config = dict(
    num_hidden_layers=13,
    hidden_size=256,
    num_attention_heads=2,
    num_key_value_heads=1,
    head_dim=128,
    intermediate_size=704,
    vocab_size=4586,
    hidden_act='swiglu',
    norm='rmsnorm',
    norm_place='pre',
    norm_eps=1e-05,
    positions='rope',
    rope_theta=4910.0,
    rope_fraction=1.0,
    qk_norm=True,
    attn_scale=0.0884,
    bias='none',
    tie_word_embeddings=True,
    parallel_block=False,
    init='uniform',
    init_std_qkv=0.04,
    init_std_o=0.0,
    init_std_up=0.04,
    init_std_down=0.0,
    optimizer='adamw',
    learning_rate=0.00235,
    beta1=0.9,
    beta2=0.95,
    weight_decay=0.085,
    lr_head=0.0104,
    warmup_steps=252,
    schedule='wsd',
    decay_fraction=0.675,
    decay_shape='linear',
    final_lr_fraction=0.0,
    batch_tokens=131072,
    max_seq_len=256,
    doc_mask=False,
    train_tokens=762400000,
    max_steps=5817,
    dataset='wikipedia_en',
)
MLP neurons of a small language model. Each row is named by its layer, matrix (gate and up: input weights; down: output weights) and neuron, and shows model dimensions 0-127. Each number is 128 + 32 x the weight over its row's rms, rounded and kept within 0 to 255. Numbers have three digits each. A neuron's up and down rows have the sign that makes its largest values positive.
After each neuron's rows, "fires after" lists the tokens most often just before its 100 highest values on Wikipedia text that the model never trained on.

L4.gate165:084110128099150135173171131103081139121111104100158128134098177140128077096128131121108125090108143158107126228172110131166157095154156149190107151174158131149092107118150116172128147102120141161185177120161078134101151128139103173124105168086119099114076162085135133095147146070112189095148112114136118146090094138188112104132114130109168121086074086150144140111136160208066116114117
L4.up165:123122174089116109139064152133177157134151093095101094156128172118208109073112142099173166140140140193192165146149139153097088137151121092107130114103073153158080146131163134132120119110114131084150124067102111137116131124128144076156157196151165110050141092158133164109127152140155127133161105125123201132144081182131138120085164095133154096179140171159128072127062141118137165078076
L4.down165:191072133098163149119088122071096111110123121117113136116113121095160099134108068124135142078115095168089146195111136113148097178113135141123192189104139111122151136122110073146112082074113134134110159125133118102125154141101095111199106143096134136139114154115099158124125108106136133137139121130120167144152094195132151108082154123097082123086095128106141137075119089149120126181156
fires after: "R", "r", "gre", "d", "S", "i"

L5.gate238:182115194155143102155102153094160134110113096057084133121112136116163079146160153120086151073121151165152158086144080156138133151184103113150160132124148097137145140091118131113158137101123119060120112093081139196122113169151086101150118118111080151174102134129124090122084142112154122104129082130188138160155123142121131106121151070148127175134145147102141169049170148143136115158132
L5.up238:151079127109119094114115119121099155188124134143205121119095105116089129125130143102118110137079169073037154118091083081121086098116168127121153058148210121226166115175195155108114145168169165092110098116100168161149135170165137136132152164116160191135120106090148128189082092133101128131112088092172158169173088154133141163152160084106067149089124143152092047080119129156088113100148
L5.down238:119128125176144150189089114102127137154183090166107199086149180115130112127126101069085145087090104161201163138148180150129159143144106195110123111129159115098155155151122138144211137148133096215151164168120154073132068190177125088135126148128131187111158079175165159138150116171132147139157149107150074087128141104096103098109120194173061112165183152098100123125132165131116169130099
fires after: "Sh", "s", "W", "c", "X", "f"

L4.gate207:162081126060109135125084118174138154055109103082147131158088170141074117086126152126155165160131098150087150194117126122181182091178156158165136115111128098133073214106110085087109135114098087147115079102124147154132131157090123131143143122083140142072123145089207136144132078122112136124102095129171122129205176137150128109093170122136130123121158142135171132141159144166109107128138
L4.up207:145136114106159217103143117146106119208169147138179111116066103118124137136094048148151150109149135080126071132118128140201087127120142128130141127087121135126122153119103145142078137161172113070065086141102121105111154128119090137090209136187130138149138121159128077157073134146128112109132165130054147148071129074117127129133119175100223128137171140138033104158125109145089171108143
L4.down207:113086185138120180077136072118100162148129131114126120138111122189122144093118125080149132129118122140125130159129115089127194204134104184153002154076164130124154165128119140149106128089102166128147156129084123131119188138130096157089113132073109100152156124119070151169146143129171214148104116111121133128154134084101167149086106103141146148120133123102198094116157072160132066133062
fires after: "Sh", "F", "sc", "f", "Comp", "ab"

L4.gate517:134048122130151115084165131165145120097110129148143092131115111138108087093128162192112113077121167162150073211138143159172143113199096152150130078113144122103065144176134147123047155130102111087122164152153151115127078138146103069093088109177139067133129135149188092137208113101181121122098157114135095196172104146117120146155157117180111149128140086122181148079104121128095161130174
L4.up517:108184137131092173111088133088151113150140089050131126158115122125132099123123127125111088111191166104176172132126096128116134116151094134128047113099140151150101170148111148138112115101106090019068194139051185159120174119157152080077151122138122132087127118165142064182193141158140097172110107168131138142117120166180126160135163097147161173110095119154199137104118157099152156097138
L4.down517:116190150114145180201113147095113155085157167129090156104129134141106065129071125086119060092124141126110182124145196084048092108085114137100133157119114141180180090119132175163165165124156104050167092138128145128088180123078124136210131097115108151147167155125162133098115111152143089111061037110129154090165092180111118144102161084142070126145178100082098143129159153097134118139132
fires after: "d", "T", "K", "J", "D", "j"

L7.gate40:132092174076136104105151125107119139130169099138169207133157142153119142141144079093175138072120137157089104086099154129166154063194078129140096106149120099101091153136146077079150182147162125148183118111119163125154149071127115076117210093180156111183120097082099074141100079127137131151134091107079098162148115099127114116130085137099096100126102115109078177098134194116171150111137
L7.up40:143080117133130114151159103193069131102189076112098102119134072058145067121136054134148106154129105112158121173134174116158141127045126096145133098132105134104182137167105113172121153091216180148087125139106110090107131104113139146166102105213125088156139135104113170104134158107141112139110140123153048142136106077115108165123159162149077149109152100099102151083146144155157114164144
L7.down40:136128113201151108105095136138124151116151115156185154171173124157150080157141202156176177087075076101119138164068132098162132087015054135204154136097133056187177146121097190186152114142120107126135148126124082082142070137118098126129092070169130153082111116117133177086098097124130096100184097100162136058160133148120142129099120165151120178126173132114143107137086124151151129150093
fires after: "L", "N", "Kn", "R", "d", "C"

L2.gate24:148086104077098116111111138147103158075096056133174149114140088118112102108134172092159189121094059133166098144080106170146135154117115088071132187089088116103144154073153166175157143113135108142085123138127118124077145097138135132089129098098137119134131063069155131146170119113139154120139146144054103166157130155098107127095161079111122170154129197124149203115116118075126105128102
L2.up24:101080104067117143105167132143095131158116125155087166170117072063168137128117107136108136175141140159116110096153132061161105140151144133110133144125119093137086110118085098134087140136124090131145171062096094154059110101188105177130173109135120127162169102105125145160130113113096139105092139206085081102142132094085117066100135158164096117097136086137078143099145110182142161093133
L2.down24:103153150187098146123195157108081114165108133106149105088116057174158083126157099159168158134149104145109194070102110117137099129089112102090092078096127087101119114125152178124130150136181109100152148073126040159065112129141067091136202106133181121135101129045105151097126151134138154133162055156114159079159166134164132100129111125125161116097121149132118149086109167141066089140089
fires after: "- ", "| ", "("

L4.gate278:177102094116107151052097201080150172078104144161088140118118132149122112143103121099141130160080121128119096183171109180140164074179081102127158184110160132122116111141123069129089157090138167171140097111126128124113057120175162093143086075090115106133150131086108118102123141122133148139143126118160103161214099143145137104130121155127162084135081093149135065119141119078139113085112
L4.up278:167136126136101171205137152145137120160112117114117172095174114117142135136138093090096166076107143108103155109150162111127159140120136110093164178124106145127137057111167074147083165181035079069089107158068098095153149148154169144137154133091168125084168090140125216179056093081136106087095095081124149107107101121126175132173192156140148129120175132079122104105160172169129131119137
L4.down278:098083123091115138164125148119113136133121148143150141121149147152066123094069129122128171106120151143086136145141086126077089145049102140122081141125159163094142123160117207134131171085129158134161180104064107082111057146138086118152090146120141035080211131171126118128125113120172088133120062113152073117085189156169142112135170150159138174110079114162111113106103135150176102085176
fires after: "R", "For", "Br", "J"

L4.gate684:138144111107161145071055098140132126092157081097116096073178148128147195083071162107167086092146150108147129216164046224188123152146086139087129078132096119117097125153078099176109172148128105153125113135155124230113132090162093143138081142116122132117123121115089119142144101089112107120122115108110146154150145187141128079102095131069120109131125132127190168107137142101108095083148
L4.up684:141087082143160126090115125139136084182140099092188172128155141078157171138099128119136083098078142142156096100126106066100127113107142109139126168124169077142109094193147131157172122122165035069086136089147218165113150107167088124092089160210134104115157068156146093116145096159117112139068162119147127091180136141179166159176111121121134154108110120099107131107098144159175193140165
L4.down684:113126158168175120132131198155090105070105179135093116131192120153147160219111168123136120128127086150055115167151114091065131137113095115132085114159108118128136183159136182117132085115083161103169122152183102101060096128172146150103135086099083130115145059107186110106171115149094128096159089120139112112135137136137133114066121149132086120145129106097128154078140103137154140082184
fires after: "H", "h", "B", "sc", "b", "In "

L4.gate101:177096114116172067188099101121082153147137090114118114193126103169118100108140177122176126132184153094116135108104182160149151110141155107209198140099166137095068197109170088127151172095095107151149122067114154082062111106138122159109184116093126103094114169116142140128135127053139174086168158140133160194136118114128066099150160145158173083140082069135103145084094081143062145133146
L4.up101:134141118131152116151111159095116125068114146120164154137106163129111093094135123123143181108148118096119141134141203185182154048176107159122200099101072141111124172100167134148068117120101104093159127087074140111046069079162157141096169129143108149149169101121110133111100076095114189087135120124131200168171089130142078156120126117122145134132117094150203137092108080187108129106143
L4.down101:077137117134201096173157115096100175080127148089164153136104130147110044089109093124165146136154127125068148129122149118202129153132167151134090106085137114121114126122160142113113148040163118095112084143148125113063133144145127153154147108112131166104158130192114105148142101078090155099194134099131142136143124176102101144123171154144090095120108185097110137113136125151114096133143
fires after: "S", "\n  ", "field", "R"

L4.gate106:080075178137115089111095124157126099109160130112075125169130144144175068047123138126086164096173110199163173110130108143090092133088129148133133095136099117120132173104108094146121180128137020103169104095114168143114098130130075144160103170206111105152146113115139138085102097135154112109106102111154097118158101130144096160149114142138137151124115181139128170115135158121135212110128
L4.up106:127085111166158137100137231105096135138108086118183085126100086092110172107121101170146170166164059110079103159123098051073092154098143125166157087069106115160133182135098135100083135147111122133114093158134115116109090164073166107108143129169157084124122139134121093149151180124101122180105112035137141107099082098098116150163170136136151193107134161116068073168115173140163113115144
L4.down106:141100159182124155167147106152116162109121143124129104039065111099158132119141146079072194145085142114148162152180103121139144134149116104119153073105119147152170132118099162108107099224142148150168174134134127066089129134164076078149129100117107107119103110140115142127132115175173129174088115102118142088177083173083106086112058125117100139114140127131159120153151106119120198071194
fires after: "Pl", "V", "acc", "f", "F", "Rel"

L4.gate276:155111117128118183152119140127027100153120131110133127160132142169087132114110115088153124051091117179149075092171080148126096124092081117151141164158125131088096140129106102099120180076133147150155100133069111108124104129119173108158100166179151141148158135104182130119135116093150142048090127092095098108197116178145123109113072162105106153142145137167123078082197100143118153102134
L4.up276:155102141157141104164187161167129101152127144119130177136156115168171134069049105106133147070116117154111084169131121113116109083134132108149129162108101098099141095183122118138080148057159089139148149138101104149155167117155137162142130187172134152081138151088102116133139082132158172160083132132080073150137113149105171156087120110145064212090091081140144138140101148133067117138161
L4.down276:120131114119127134055152125161109132151114175074173111146127096164140180109105114165147143120118150166132114148090111139151152123116128147071186085157089116146127143161146077109135202088121084121152124180143137039144158116124062181151104136092161072085129055128140109121126097105071109132135108122098134101161142135180164121142119123092139130134115168095128089102124135202156131184178
fires after: "b", "R", "B"

L3.gate569:183079150137184107105165119079168113065147099158125153098134114138171118097151111135146143096116135133140163077098175150163055165108152083105124097090090145144037141107157085140097108142101114133119140098118098124107150137120147139105148132170189168169107105157154084090124090098092113023120082108144140116092130087064131165153141092121139130136169129193073101117104104023087152109100
L3.up569:197105088134067144105122117126125142095147156070146175118204129147149152152118140113173156067138145152103123097116108173132133143152115161135097162183118115067112183133150116102158175064118188148125116088100129152138147160126143189086153091136122126135087106098166113128123143116131151092140124087096188109166125093109132103066164179191188122126146123082125111114107108128154128135101
L3.down569:158132173166099166192144131148123113108145131168195128122108100198141160123071105142140142128164187169088125112093149197135111127089131109102065146056168102148090116175159127075094099119103150160089124125132173105144129191125114181161217125088147142109092145105175122106024126094152131140099125150134176120177090118094155099105156127133121109155111148094151093104118181147087090177123
fires after: ", ", "- ", "dec"

L5.gate693:161179118101127164101095157114109097153115104183132129138110113108113145150133159113161124094136187156121098107125157140127149147116176129162142168169142176114158154102168130068131135138143112153185116151102095176109159182179111082128140096142172146138162109152086118116117091113095153145126061166102061131086143122102115113142129075121109136143119124132110139119095142110067127106145
L5.up693:099190101089172119142100128141151080085103168105095093090166067131118060174140133146117115122180115098142127169135109116120130124103091103076148083120174184080148154081133135124121153169166141089078145099157108119146123150137078104143115158097184108098180134152109162117118126073174181131111131104135121211089137179129155132121163101115137132125177093184119080159175209138108147172112
L5.down693:109141111135110176136137119139111022118089114058137197145141120092104161219132175155083114153088094145120147062108127070114136132114115174161153141083108137115076124116143124139120100156169117155160109134133154129126134099137095128103183120134160138111139075130121177148188163183139168139123115131160094093112198156167099129120131158053145129124142138155135182125120122131147086098101
fires after: "\n", "| ", "0 ", "U", "dou"

L4.gate311:136178133113059192115120163052103172078132156143129077193153090148118139102108099169160166081155152120104199124122155140164089116142100119135133088092160162163132148136094138126110125126153118098084147116121146099192138195181118093084123156173153115144187123114171141145125119111096108144128149088114165129082071092173077120115079134098106108170093116124163099122167130159094104092049
L4.up311:176097135180082143113162119110117150098081095174161102146156095137145122113151127153114131134087154125117096114160111105128120132055108107141168128143142156147175073096120105103109092163094122067099149145094141105126135172153122106113120159124178159157157125185105139108067117072090117169139124188132139156145119169095134124108120186112148025083103155074136097156169143108140103076138
L4.down311:170110151150062145139121147135135122111211128126153162129099136153151082118139145152100114083127097091116176080041150082112151125134101079120121043146136139104193127173126199132171121129118137130118144143150120080107136130122090124119137116151126129108120069077119191109100131078104134126167061151129127131171160157138121149119102115098159108120127192127120167137112125177088081146138
fires after: "P", "J", "| ", "Mar", "the ", "H"

L4.gate286:158078086138078124135182192122113121075119130140134136099113095084121136106108122089070134078064126155153049143130155127140151092175157078095130137114101101143102107083111129162055127095164167099092099150084106156172098095110101101137075109199095097102123158115142141120093130128092106056117145145209104142184080161155153093084170099116115142107127076123135091080143130120137134097155
L4.up286:145140155145136121106168100137065126159098188142076159162110132089136105145130173069124134163174141134082146194176106152177111118124141144106105148155143147099129105073119131168110201102157158046110192148111116185118160138103148080102080083133120160155075161116120082141105135121109144119104154121115129075129126127151153119067077182178139161162102095088160112147153130198131165186140
L4.down286:090135114203181116137136116137059125137105106089102151103101124114105110165165173085142150156137115142099100116109147093155147125116203105123124135166148126146068048120152056057165123143136100100151127121154153115105172154111125111128105167126158077148173132094159145113110143126174192191115130151157080060131180205157103144168142145199112132093162059090135175134145155176137138184096
fires after: "W", "D", "J", "R", "G", "j"